config.toml
num_hidden_layers = 8
hidden_size = 1024
num_attention_heads = 8
num_key_value_heads = 8
head_dim = 128
intermediate_size = 4096
vocab_size = 32000
hidden_act = "gelu"
norm = "layernorm"
norm_place = "pre"
norm_eps = 1e-06
positions = "learned"
qk_norm = false
attn_scale = 0.0884
bias = "none"
tie_word_embeddings = true
parallel_block = false
init = "normal"
init_std_qkv = 0.0148
init_std_o = 0.0
init_std_up = 0.0148
init_std_down = 0.0
optimizer = "muon_variant"
learning_rate = 0.00772
lr_mult_down = 0.7
beta1 = 0.95
lr_head = 0.00661
max_grad_norm = 0.5
warmup_steps = 200
schedule = "wsd"
decay_fraction = 0.561
decay_shape = "sqrt"
final_lr_fraction = 0.02
batch_tokens = 131072
max_seq_len = 384
doc_mask = true
train_tokens = 1357000000
max_steps = 10354
dataset = "wikipedia_en"
MLP neurons of a small language model. Each row is named by its layer, matrix (up: input weights) and neuron, and shows model dimensions 352-479. Each number is 128 + 32 x the weight over its row's rms, rounded and kept within 0 to 255. Numbers have three digits each.
After each neuron's rows, "fires on" lists the tokens most often at its 100 highest values on Wikipedia text that the model never trained on.

L5.up1691:090060096165128171138100158092099146137144158144055131145125092122121107105140139147180127169140147134073137137080157117144081094142121127108102110175157121077117170189123140209122160138123150139069158181154109133137157107131146125132081135118164116109065103101098104094098125110190134144114138194106116128103120111117099143089089174083135072166103152114155192141164109098107118163125
fires on: "\n", " |", " a"

L5.up2933:102121077146082124118098130105144174142178166103207131134127161121116133098116092101180138165081139099149174174051139059208072157145100108156140041134133115111113171105205143114120115156112121158152164084139120110157121162110153128129150142189142112151083150105106140156114142117076066180106188116109143123117154125101191144168116132165070088138168140107123128152103113130100174122135
fires on: " |", " 8"

L5.up3859:136170118056120045088130111121124161120095095104171119113152176115146138120129179124163171196063127111169159079167113107125122124129178088122064175121117110136130155128067149142141121141116190100063129171102095131074114154139124051135095113146089149105097108101136151156108129157107108116187127085105171126140063163148116147147150129181143138117123129067168083141159106087131177190139
fires on: "-", "|", "ulus", "\n", "year", " "

L5.up888:075072090091102126206144164106133102095092098132142116126100149126125131129152109170121079201198092134138152079213136151150140139114103120165135172104104142112113161131112164119138100148106115189161085131161138071153092101141145101128159156118204093126127125175146137196099135135173102123171063172198055185140131094115090097161170127098071166192091075096084183095076077121125099143154
fires on: ")", ",", ":", "\n"

L5.up2411:089107206078045149118103137132105112164126163125102096157130095110119187098132116169102140206114193125151132145111137142120166092121092186049100058145119174115164100136093127150115064137151092143119158140122150117175086094123188095115115173142066120086150081153112126115171138157089168164098125175157048123137104137131141154125119124088148161126090211151159097100152102173146073122128
fires on: ".", " |", "===", "-"

L5.up35:073100139167160193132140189146092170097138134146108146201134144093116139066201087146092098107088104093193080094128082071124101142146071111141104123174148102126127081144083135076133142153134092143155124094144139135108122089125133124091094091114153168159109089126121129115175100123132132091140097076141139110142111123131148115162105171152118146173094194142141145108056153061109128111118
fires on: " well", " head", " pre", " mid"

L5.up819:144087120076177126137128131097134138138072158103157071158091142114105149130177128119133072090193140146155115147126140144104147070101097075117168133158117113126114120112133134173125098120128130155174093106135132134089103145067202147116198131175116127133152123113182082196104145147131151094084094111149090105132066149100162113129147142107126108081140191096170094175156145114103210146113
fires on: " an", "An", ")"

L5.up3612:144148153060147115130140152092155191094103107130137129150095109120150141176161128127106137102168094146167156123177143113117077109134137099087126118141116120116096121098137130118083147147146123118095113092131181140173119133123165099144148128127089120142155124104100079142159120173130124154104146147085152163164073099160154139163159099144147193188154107090172130196106138150098123099154
fires on: " an", " protest"

L5.up1106:151109110103123109073170165141122037155174151056109180123110159105159122115059103148102155191108094086123130121107143094135130122130118220079151143120185166097145106169145127153116103175094161120119117106098146069057104106136198133086163174127119107098086094149109100125116158156105114073133139103092132175119160095107132138143112173136155148204129140088058106140111172074189069145214
fires on: " \"", "\n", "—", " (", " a", "==="

L5.up1993:115103087048092105123169213127110146058143139113128140145141108148124106136133145083226142156134130117143130077149097170097092109114214138118121151137137101131136149110129105169107099162098149119109159159040147115149168094138115091167171094164137082126112176128147154129180141124124110114153117115140120108129133112120123146144114084121153124154143151148126113106167118157099142145135
fires on: "|", " |", " and", "-", "\n", ";"

L5.up2819:157182148118125165062083141147168173148182115118126169135138141089173124146118117145169112148093128069135107119120115126139094124110115100035125161194134146033095145079145152119173127129138148123147090108100127136166105177151034143154158166161084139139173124112147184140137114116089154123087139124137081116107118063081139091122099179099178189186093174158108139130160121151147122114137
fires on: " However", " but", " however", " to", " because", " and"

L5.up214:100156115080087141068135140170097187139114148120097146145064110154105085121139137157072068182102131042160090074105136100101110089170167160153158085112127109168164120171068151109176146092156175161202102089144171141148137106146098097139080104107119158058105130128128143076117122118148138144137183126119110078046156122085079114112153133099132126148142133145117105125100156080124178097133
fires on: " (", " \"", "\n"

L5.up3289:171143067118142079141112154141135139177149137149136099148156145125150131173114154126167070123080149138103154171102092129118121122090213144099150178147189131125113090135180150094167121142069070088111100121147115145109101123062112077138104125121156131157093120157107141093112128164111104152120114143136179096105102147104127103199181172146165123168124110140121106174104090115136091133113
fires on: " from", " of", ",", " on", " and", " since"

L5.up2256:143128167128131128127152156094142143045115082137141137092073133114135162102136124188129138117150074162121113132089166130155146108120116108078146085116140111181141135115123182150110172190160131175065115106143121156142178105151144078148123146166130130103146185100089119149149115102122074159073081077085097153165142091181115190086128110131144160092137094089165095124102133084135097093126
fires on: " on", "On", " On"

L5.up2472:107103096125121148091146111138126161151075084106115135097117138064117178122118128135179163121134109122095099162089104119138149148110142138127038193107151171181113112118127127129110081129176076154135127137140158133130114083091081073069113183090143075067138170090141087094115190128172141187100115119144134153161136084043109114130128101068113096089084117129124156132154119128170150105156
fires on: " in", " In", "In", "\n"

L5.up205:067131117153097119159141136152120125095102162105124105128052137150078126135077109164098059107122157152106059112144155080068161127155108108089113167143164123163085150092141062138149117132164120138145129143149132094079045123125184105154103168135211113107139119152132058132133118141098124168169151175176151125158170119135101106098088126158112152109195087126147117138099065121091144155125
fires on: ",", " of", " up"

L5.up1544:103075121195164098167119145131102113120155107150117044129160079085119178125181101123153145163028096119210135166158155072141113093158157143158165151039166183126136100145151134151104156126161079078096152116159142181082111026193160137121102131113103097157064130112044104112124064080147142093158079109155201134131115123118139179144137111097159168170091102154162091143061135186115079092151
fires on: " |", "---|---|---|---|", "|", ";"

L5.up1980:063088163176120156138082113125093121158168076115103115074131140112142138099107173162119124112121119123139157156175151120142212083090100136090142205128180153091166148106182105111111180146090180134181160143154158122102097184176126116144139143106130112103141122165135100092133125102184048149145179085197187109097108142114070135144140165189121125089157113095103096100127128144169076100143
fires on: " |", " the", ":", " of", "ese", " ("

L5.up2740:139095149127076057111113123086097111139169133137144189129130092110134103100125137169107074168142147100122144167102133119110081116127045121104114143150147135106090107144093123117096115090138183113157144110108112106076112147081109108120046131183127112108118076105123129199147070148120110100160164142097158147161085154121150147094144107109135141169098155057165135134176091125114084078111
fires on: " to", " a", " was", " and", " before", " |"

L5.up1988:158132143143084145112136200119167085161130149145188125139162101100179153134173120073130064089116113143087062121100093140103154051120150105125124116101171154126191140135074115117136098147110170149139149136101208146115124137108159124183116076153093063093127107135069126147106120179154135132101143118063174114148105095098112107140130156142148151142116114206185154121137121131074186119129
fires on: " on", "born", "On", ":", " |", ","

L5.up3839:091065092093113169166112179114115109133136170151137077156088124124158140114138110100140123164099131195140138087100143109094148147157136150123084065155160162099139110155132107231194064098153126123126160135221147193137150092179145101075123099168082142215129113156069126114144109118130112104166163149111143174085138088152163149133104120063098175085087161143123140132103141129150087109143
fires on: ".", " (", " positive", " |"

L5.up838:163082180134110111097159154130158119151077140053179147102110117074112098147151150119179126154084073159110118149134103132115104084096113101131112115172105104063058173144147147132121112075099175136134121129144118082122079174097118103188181069140083091105105119178171117123135126066168112155135097106115178129159150125112086100145133132074133162138084183075060187169116092088135098167137
fires on: " a", " an", " –", ","

L5.up1483:131061068127119152075150135156134133127179157088125126086118118157089127145127147143110150129120080119102131133114118120154141154111175162131107182174184083090121127119144140148164143111119126136135187127118109158134151148107112136102120131099091083096129149144095166157175101056140103102150117174150120113200106099147095101146130158127133157124114179120096165037080110160110122182162
fires on: " a", " \"", " A", "Z", " Z", " H"

L5.up796:135155086086186116131157104113099081130116165185096157182143141092154118128160094064144179137143112160113123104127105147138130136113070083100179160121100129098148084080146043117101129135115060107117102108093125061209177109184148174074122149152133122157152133111126099151160138178075191115070087178144105106147179157061123084122168140078167139146175105078132114188124125184108151077114
fires on: " an", " First", "-", " first", " Mar", " Seal"

L5.up669:159136068182126122143131139128135110087146106093108153094096128106074148116120074100158090193153129145110158138124125149153157186148164131082164157094148107108109110165166137150103109152137106112125107117161123116150170136100036106118117108134176153116107122091144099127119090148057096149092162149118168093153099133107170091129166183152138171112177169154109065142066084167142090128163
fires on: " of", " to", " At", " in"

L5.up573:125075144126159050172150177166166207104142108145120148108157079141146136120094128176156150187137126080159159137133134138131046145155102094114146162179096064141118134125098153144104110134078127110146138114140106087137138132065153165103104095121149103119065194098146125091117151116096109080080141170147117122155084135148127089092089054149101121160181142141142125142128141159105100125099
fires on: " |", ":", "|"

L5.up3838:106124166105100085097125125144155117071145142155144085114217110120064165072142143139143149115087117082115156115136168133107092097074060150183105150150114123190134116123093176104115175161130130121140126151142141098100134134138162110144059135112140142096171130161067087099149150153111170121074127088165151113248132070103115145158126088105105116113111150107169161174160100093145135128091
fires on: " in", " c", " a", " In", " con"

L5.up497:161093145092033129105132117129129085173147065105139156151078111137156086094077101113168171130105159095129152151155145095139186099099169172080128134119122104113121085100063132105138147141147136137146127140144191157059122126155103144131157123140133088072167133096126107138111166100150101144174138113097154143110141124150109107139158139161115143119109105158157132150121115086128117111192
fires on: ",", " (", "—"

L5.up2850:073100118080111120121114101180122093115113096054081112092183188109109123062078146160124138146101106117117087141105146127139069128123171118094127130071088116096141088177147122147184191150168112181100032154198118118107162158113095069167137106120107136061130114127102112128136110130130129163118164103062131109199155180136103103167116107114101114114138164137100153140080096112177158204169
fires on: " a", " in", " \""

L5.up1682:095128112081078149120104123127147121112128140137136165141170140065142125142179155126129143123140154100166138084155118168096111102130157148081094095103137119149122114117110052149048088120137130048204114079097183104086106134164181122131103142136126086163145115115103072146125165112145140127106058160143078118151079136114187122084117144057131173113084161112061103178133124094102128122154
fires on: "==", " his", "Early", " her"

L5.up3706:090137093135111159096119111167131105068106158113134152182151118102135133144113108165093095118108132103194120104139151111115136140127138153087109082207111118134129178141158164072121089130120101162103156182160089123118120145113117082113150124086176165146157089157153103103121108121126157116106095121124128126089119120121115109198117148166095125128160183196104081095162104179132150097113
fires on: " |", ".", " of", " number"

L5.up119:081129072101038118171150146149148180126149131195127084152149157055168094123081113136092189143202125151103109189136109120123198125035140104120084068157113081093129182109107155131152108100120119143124149130134124165086091098076136076115081132080120097131147096168117096127096101135164154173126148100153136209097196105120112186088156135122146130043144133086135081136057107160130118125143
fires on: ",", " only", " such", "\","

L5.up2216:140102063143159128143167131137073125102161144116161119130127142106130130153085181118127092089037166107165190149176104179181080131126153191109156141081135125141187080146160173139120093115175154150091142128130109160133087105153132102125157149162175139130098146124095144101075149150093091061141108129157180100113126147135119100199166177074172179086125135127118056138133145127132098097164
fires on: " at", " with", " After", " of", " in", "With"

L5.up847:084172191158111125114185149138180089176209166127080151105109087132151157080125109145139166166142123128137129127158146103161198150133163160137152108160160103101105140177081087127146097112145112127152089104131210181128122064112193120117082120074179092132052079101099098122067152138147109150115081065070142153135178179095120200136178136111120092125123157131138145207166124134057128127148
fires on: " was", " is", ",", " (", " 3", " are"

L5.up1171:085090095066184088151149118149109153089080114135068059144061155115162060136143153172167185100121100067144131082117095149122106085140116153119093206117160159065134110164122116126121153101124179077116100169082072181085143137139084116104153077155192127122158137118158130096118100077121169135078168193152041104207058164122141152127133131148152124119153119088125153132140107123107161145080
fires on: "-", "\n", ",", "."

L5.up2295:157115091106139138130128133097108172106177097138101085190116153121139083083153146133159130123110145105153067151122105091149124110149166104107084180053147097126148142146102142147098090141076155113093092186143090122120132125086096106136125066140119104092126103143153142040104147192196129121157064121116167117141105115160126176139118105208142187129072157090115072133168119119107117188100
fires on: "-", "ulus", " ", "\n", "|", "year"

L5.up3740:102154144127069158128134173139052162195101148187073106131113144071114092076137158151114165130082170141148139129125156138129106131089129144091115119070102122118105073147123125092092098148151142122143086143183134116169134126122121116121144074111136094135122167124138154115068131074144055092110176148118132081192181173098108149128114128134192109143139093076102189134156115111098092201108
fires on: "-", ".", " \"", " "

L5.up1398:135105129128109109166092120163125107099143166145120085111127199112066152096132099060139159166154101123059130177112086149130105157133055151171147108085107149144160140126157134080101098016114088104051204154146107133090193099145132136161134159135163144125103160138141091210126103171107123134069096188175127228186075115131104191112153107116082079110062186224144123077118151137121131134118
fires on: " ", " Vo", " 1"

L5.up1227:155142041091071168160193130152143186152167169105051138130122140118154091143147155100088106139089137120151119127102147188116138116084115153173133096137113142153157136132137117109091135151169173107111206126191113103123109132121111083161163145096125122172109104092123111115096102080172132123095095149061143129177155117129100060084131151094096129157100153141107156105119066173085093149145
fires on: "year", "-", " of", " |", " a", "M"

L5.up287:078128154135102169100136134167158144132115141150116149107135103148105094083121110147112087150137142129115103132080185166114145131152145123139109089178227131167124094128150105147057184137128104142094127150169181105152106149128091176114196096178117157134140154153141165135162065144111138100111140119137132098163133105077104074076115121154070177150102132145102135123111098091107140088189
fires on: " |", ")", " =", "-", ":", ","

L5.up773:111102112142102114060146123144134183164145090178163143102083130119141128125078165134158126170127140105132146106179099099156123111138143158109127154123098147090093168142149150176087149130088151120144048149109130057121112137133098146123149151159159125126110081114077155198120121160192099075108152115137125120147129077134068154165073135134140037084105057110103111162050109116134140111126
fires on: "-", ",", "\n", "===", ");", "year"

L5.up2014:112104153125083107061116168111199178140137160141099102126196103106142141166106184142174136140149174186111137130096080134136097125080121105152098086133093130192125115136078186133157077196091119108135125187127163068087103140079114127129169165117157122100153183096127132084093114161098130085087130130119117123215175137121124133095147097079109098074175064146195118135110100110152129145129
fires on: " |", " −", " 1", ":", " 7,", ","

L5.up1252:061132123129155180088115138146122096178154119096144169122159114101150112156161136107130153111191145124102145108121133105119050132129077100116150108134143136223115138085169144133162138117107166185179148126214130112098173086159165125127162104176127139101068092128143151150074140142108130110073086111138109137150088108108153120125072087113123181076150117116103127169140157180109146152095
fires on: "\n", " \"", ".", " '", "—", " ("

L5.up1077:114171123108098110079106164144109166143151145158117166112175099133135128162137124102155173146153135079158056084147119159170160101203047112123072076135102144158100119102095131127146116179126204068145119175083124097116148132055151080146176170118095161133104154155108130134095096155176106171137154094128159128105139139143182137149181107111149120053091073132189138148135106110128190121136
fires on: "\n", " \"", " (", " Z"

L5.up615:081144091138077162099135119119149085165155155108137090155166115124134138101132141116170139116138127116113148115072124122137128168132101152160129097098077143140118194132075142142170095173136150128161146143131128110141080130084134064127142110157088112097104121153099184126069120119146148109137062110181145129110042122089164148125163151127111210104132120096137152063127131086119081134089
fires on: ".", " \"", "\n", " “", ")."

L5.up1690:178118109164115140106151066137143081107078157080108164131117122154153091122100106209166108185156092199138137168121133128132161095082121135146060082142171134131171126143127144152107156104122087100129124157091139180153174102164163115114080117117077127113172126098121154101114111085125149161110165092189195177133149097113101102105171073108141164210165127104127138078130112107108150114172
fires on: " ", " W", " |", " a"

L5.up1231:120107130114206105074154103094112148089159121139137149174162110130121147168165130119182107143151150080133106101125113131126092177116149162137160096083148108194110065132142060131147148145044065093207120130045128188144162074133095120133152090127135150156070121104184095163129125175127190147154125138157065147134128109151178103137170065133116175121113119114110152187168155162151159158075
fires on: " |", " /"

L5.up3177:065106107154163189100169163149110080123137130158102083114109169161143104111058156127135121174151178115160158137139152105147132109148150156112135197158100094081201169163128125076178139116098117128091129116122143116108103086088127166182124116173104164152119130107142157141171117158119141179141116168142149194109103131075135148155153194143201097130091120187126125134178122151180110148144
fires on: "-", " Al", " ", " (", " Lo"

L5.up1091:128117134123091155080132068135127154112161174101144167166136176080170129140128135090080115087073157164137144049169119092154101179133127068126177139087169124136126139111084115151125146155144151076141095174142061142144131168116113136138115173147130100112128162055130118097165114104059108181150137090051074138125149041126108134150150155131131082126125160122175085126118100108135101068105
fires on: " more", " most", " and", " very", ","

L5.up3693:129132111143150176149140180120097100137189114120122155160100153125095077171115120173144099142083134131189047145065101134077157097110132113115145184176179107135133141149180187119147103156125128089126220078135067097162129112146194117124135177211138061147132127145092089159124171106113116090089104096133068120169124081141145133157116160122141155133100089088194104138119112125130124145107
fires on: "==", "===", " ===", "\n", " ==", " ="

L5.up3498:087085148183118120110104141160110168182162142126158210149098121104125117118205148052155084132131151176107127126116096153169132101135141062129162102108184132111135145148098129139113142136146125158129189110114147115088119150143114125088119018124132148109144128126089139132144095168143101215117100108091105174139104159111121159128141147057103115109093169163136164089127134133085096173114
fires on: " on", " |", " On", ",", "On"

L5.up2302:104162100092148119059148157135123121185120106135101115177116109182157169158117175097096114156162154134126226132109139060147110139094107183092111119072099142102110182127070108129062098112085164165181183180134107142186124149158086128181151137163142079163153097148073115110147139128131119153088185108116160088146104154120159118126138150114125111107063158102117086103144162107114103156135
fires on: " ", "-", " a", " \"", " Le"

L5.up1501:167096129141087129109099152176097158081085159152136103167171195157109148115050115142161119160090099127101166072096132047164133132135098174141094191120095148088210183119108182071092103113110142159109136120098141147158106182078127126124133132138120121148160148117143106128106104037153071132139095128148116142118087103166151118110110155125107131077142169145146131088203194149153121140113
fires on: " ", " |", " A"

L5.up226:061162079129112085193127133109100142110164154111163125167118088150156145117127090136107182116118154171137154150092150094118119088107110115113094144115110154110124191189199066063105150148134092109115165111103133129134096049202159126061139155112109118143117136082052160100176147154145135088170122139123106131111117122108104162192127161167101152096131110144120128169122065095118125103136
fires on: ")", ",", " |", ";"

L5.up1474:140150150160117139134119139090151114135107112168140114185101098078080118075100074140126098146182159143156185118167131131101119161176101106105129162129153092125174147154152151116000119172067091164151116124138162091132139143083160144124164075113126114109147125075134192072145142152130073086124100115079146122119102159104156097119129165112125124111169117171175089165138159118163154121140
fires on: " ", " \"", " (", " played", "\n"

L5.up2997:106133132113112114159105098124121118112117130094127170169084134122055119144144145148163157174117190127101129153112181143114131171124130104144109092142086148132082107092146126069120105199130076122125162185177111163150107121148154113172137143143177121103092118164058121160160112097148082100119064141161132157078139131140115110121175143169092139110212164180109101149173084117119122127100
fires on: " |", " and", " who", " when", " of"

L5.up1865:089162160110077146137034187092099163116221114103102102128110098151080142122166149118144108171085146095133179115116152077083130085144075208101082178091151140122149173134114149144195043154155088099158078189072111101156130105123166138165116150092139071128107115134164113125136170123118173129081159141112080104164117160107126124107137172128156141078047125144108146125108118211110142176132
fires on: "==", " ", " \"", ".", "===", "\n"

L5.up3529:119097120076107096164120183127117155120087128175195055133118099081129099096083121178138099117134137096120165101121134107153147064185078103117135114099111114119101107131121161117137110192080134107142152080132180051103144151188145108176129125192171164128125161124152104099206111177127110181105198089072044157082145150108160150115169185116171072158123168143115192121149166102133110105143
fires on: ",", " It", " and", " |", " the", " is"

L5.up1144:111133138138186070158146125115134151111149148198126147181187091121126130165155119134112142154111186115146145094159110147085102172102126108141106081142114164179137153115096136144148104111137158153181116173106173183101115179129110114131160055133182155066150148085110118131109155130149144186078109114101102148128175152134179154147157102145119093078142141185143101151120123184101116129180
fires on: " |", ";", ":"

L5.up2080:158147135110087146095085180093151105126103109159126166153099135167136143112110076154145123154175154090185185146120146152144114113109158138171152150100109089139113115134136165147121091099097165171117184080099128153155089103060131157117079104067104081086087092156105064110106040083111122081112103136144139110146162135158106110091117155117127097105100102113120216168167138128144131133149
fires on: " |", ";", "|", ",", " ", ":"

L5.up3059:087129176135120115153108112147109159125129093137151141116047127126072149115112160109089143168137153184193137139159192153134163127161098092095132109094119130139079217152148152081145114203118053183120109143105139151137148114129210198178115121164133147096056155097117139137126142131110152111106152141148119128167143091108093091156135179102152148087149206154140110102127132080102131103145
fires on: " |", ",", " "

L5.up528:080104144096096141109096155122117121119112164101096167137165149044124118094171137115118188094181178128183107099134081148083155124088202131097159155130181156063120171158155215114098125164173137138084162101117103123141111164122160119107124140124170123122106114129122134167164161071121136120101130119172102139099040165169109058130180140091097168139143167157171153123103164140132088124090
fires on: " |", "-", " February", " July", " August"

L5.up3010:062177107122159151127105132089177157139138134144087098129061161066107147108117061159095161138141139142138203176173129109144162101111102105089150106135126149109121172165136152080150104132139138139124152155079182133149161136105168183125099144086117152085095145109095158119140072129123125135118134122159154104150168104157067090105084126163157126062119118079064130160099057160102143149127
fires on: ")", ",", "\""

L5.up290:115132154082137179104138123119191128128139173116139132140154109127109146134114116130146114112143125102122167192187124078149163169157130172102106212159091140162180105165135176131133102114168073149129096197086161128091087193083121153176130137063108157190122108100197106105121132155149102106142109116099099183105065116143098141109121130105100129095144145142123110078165103135068190096118
fires on: " |", ".", " U", " under", ","

L5.up637:075111087154150031118188165133143131203138178174115123143199127137146117147124069083149149132124165116114146141179152115136132130114143133151150091170126100129092149111172146219097136088071076072147092141094154128116143178112101095161195138182038110124135182080124155139183153128097116144104155077181167137176103096151147112174118112184154101099169126130153075129186107132103133151134
fires on: " a", " |", " the", " some", " few", " very"

L5.up2421:123166131115074082035127156132118084024141132086133129152132051170065068178152180160100143148095141192165128147086149097136119211093134166096076154139095107117105095166136117177106091122141150110098121099117097106128210214127112142087085155169104138071075144200089128114094136175150126114112111149087182125139115093099139106107153143095176164168120142125091133117089095095147087138083
fires on: " a", " was", " A", "A", " of", ","

L5.up782:092104150181099139142132143127149107150123212091127166189058136132086127099089141147154104168136153117157158142140126077191201116137123096116093159123154073119178154175144144154130146137111129130084149069149116066129079073116121077170164127106150165153102124150093094112133160167164120158098133133103140133129123153111205126122151142151108083142101116159166166088157137159141070114108
fires on: " ", " a", "A", "T", " A", " ("

L5.up2229:138115092099093153151113127163151132128131121104104083142173125130077120138081191125123144115128152111076151115135091133158130150069197127079140190027155130131116146165127159190162153145112097156157100160165074135116116150097111148113110132129198101105165081116146182087133123093151121092146131053128125105160073136138051108187126158100150092152105101102153166188130068146090068113150
fires on: ",", " in", " and"

L5.up530:107142141105128135084070130123104144082150097101125108108114167084094129087112087136115125130129114081093153201153152167117209083135117145052142071123135086147123116159145086087138147199078125099181093109161094134127164192134166188134144102130142137150046147072095158155146069148170130149109192126125129116102134069147137112086123162120147094160099113136157145150091102195106140170121
fires on: "\"", ",", "\","

L5.up2228:113132100095104093133120110108093164108168125120086135173152129162113075115120129125160151138105221135185085089150131164156107109176163163113077143081169123091138067138105110142129154137136183082122079117147149195107111147090112139127172034152119127062095084219125148134126145125087146159135069042100107192133125142163136123139136126182149176140118134065144136113159068172137133140108
fires on: "\n", "-", "ulus", "year", " ", "|"

L5.up2754:130137112120117111166111108119130118127184136111150115159131112139130110126103150117117172173175124106149121058115126095160131163198129100108129080096089151110075135154142113125173149096103155127184114160111151129112110158115168119075141127131128113096147118123065167114167135132178072202080145131118191071100077127128150121126147142117120138080145164161185088103111143151128088139097
fires on: " \"", "\n", " "

L5.up1396:117152192062086155077128148129107083118126163120133117114128066135120123108122135154131123129198140137149131154122107127157108115086101123083147163187139080137083059175146127145095090137133135126141100159064118148114152093165196101116177039139076172146087093138128172140147152142156170095095157179119166124057116160150087154085107109127170163150117137069198125116126131094123150118118
fires on: " |", "|", "-", ";", " Team", ":"

L5.up1060:169138084160055080202111165122139147159086153062166115121127103106078131140117131145058119147142173138096193105119067083114164099189147090090100160188108135133084133149148089192116130150148198147095148134130157185134139105104094115094147176132134130090127099203208110159156100129152152142111077162203113125096187142153087102143134122128152143145101149131137162142163155105147113181151
fires on: ",", " in"

L5.up2493:111174144142090102129117169067126117084142172199107126076144146157158174101177115138156172133095174113145151139111156178185141135080124147143147113125156196109065164081089079145120157091105134109176154070075121159080131121151099067206089113107185112124153091131063111121096128109123101118134107102137140179159176162111122158141129100109184080081153136161173149120082105157148067118099
fires on: "---|---|---|---|", ","

L5.up3423:143132141082075140057098135100126163142086144127110129125093151127145121094144139189157102193157115108141120123101183146152068147154142180174173069097145157121137158152175160157155074134110150138146132129180166150086135178128092148116059066124122102115086188154129138161155098130080141164089155116150111124171100181206111120155110169175094091063160125198117119138152145127108150091136
fires on: "\n", " do"

L5.up1117:114111131145102127138093133116125062152113106101200130157155103138191171126154148110161094126122194154120148179110136102135110125059111125104105105096134156146187125104167139098102124125120156131151059129135169124103145102127139117180086101112139152092073162094170107162114158118113131126152179165147177170196190151116091083172134136098141091138179092117167111114082169078128085132176
fires on: " the", " a", " ", ","

L5.up3067:092153120154112137057076124134112156133133168102139192118106177116185156159191128166135101086143153119128074161123096160109148163169124075082156136158126138156155075121121105088158138175111125095171135041169064142169067188123139167186095114100068165157140113060166120110101130203165172101146146128087148134107149157113139131090152094183137144111103045118091138136088120138170111072098
fires on: " and", " but", " as"

L5.up2664:111091166159140175167115161084118128185114121106211104119135108137182094123093099113109109163114140144169125106149144082124108106122136116109147178100120086074110126130101107208138149124099087155168118185109150164156133136104159166060145134126161114105129124149128149079092065083135096107059166140178055102173152149080112070158192141148181107176144133153136145117131160144109109132092
fires on: "\n", "-", " \"", " (", " "

L5.up2615:130144149122100116134143136181149209088101158122153155112177069169175198157072099113147173201200082097144111108104161179154128113138133120160118190137124106134157187122086148086103102114071103077149168149123108152140101068105160162088072128129103180113102185123171080110133212115102146134100119177200186161151112088165085113176110144046140108097142115130116119141145174117156065140101
fires on: " ", " his", " a"

L5.up1056:099174125129103150097148129191105103085132121126137140135098152129038045162074149162104143116133118126137126127177132141146139063101195093091196113141206137154132055107111124118101091176119124203130114106143119127141104122152150118127115104080142071127149167106191068116152114145107080114138131121079121093152133167086130095119146138086141210107155169087052128163146111140120124067168
fires on: "|", ",", ";", "-", " in", " |"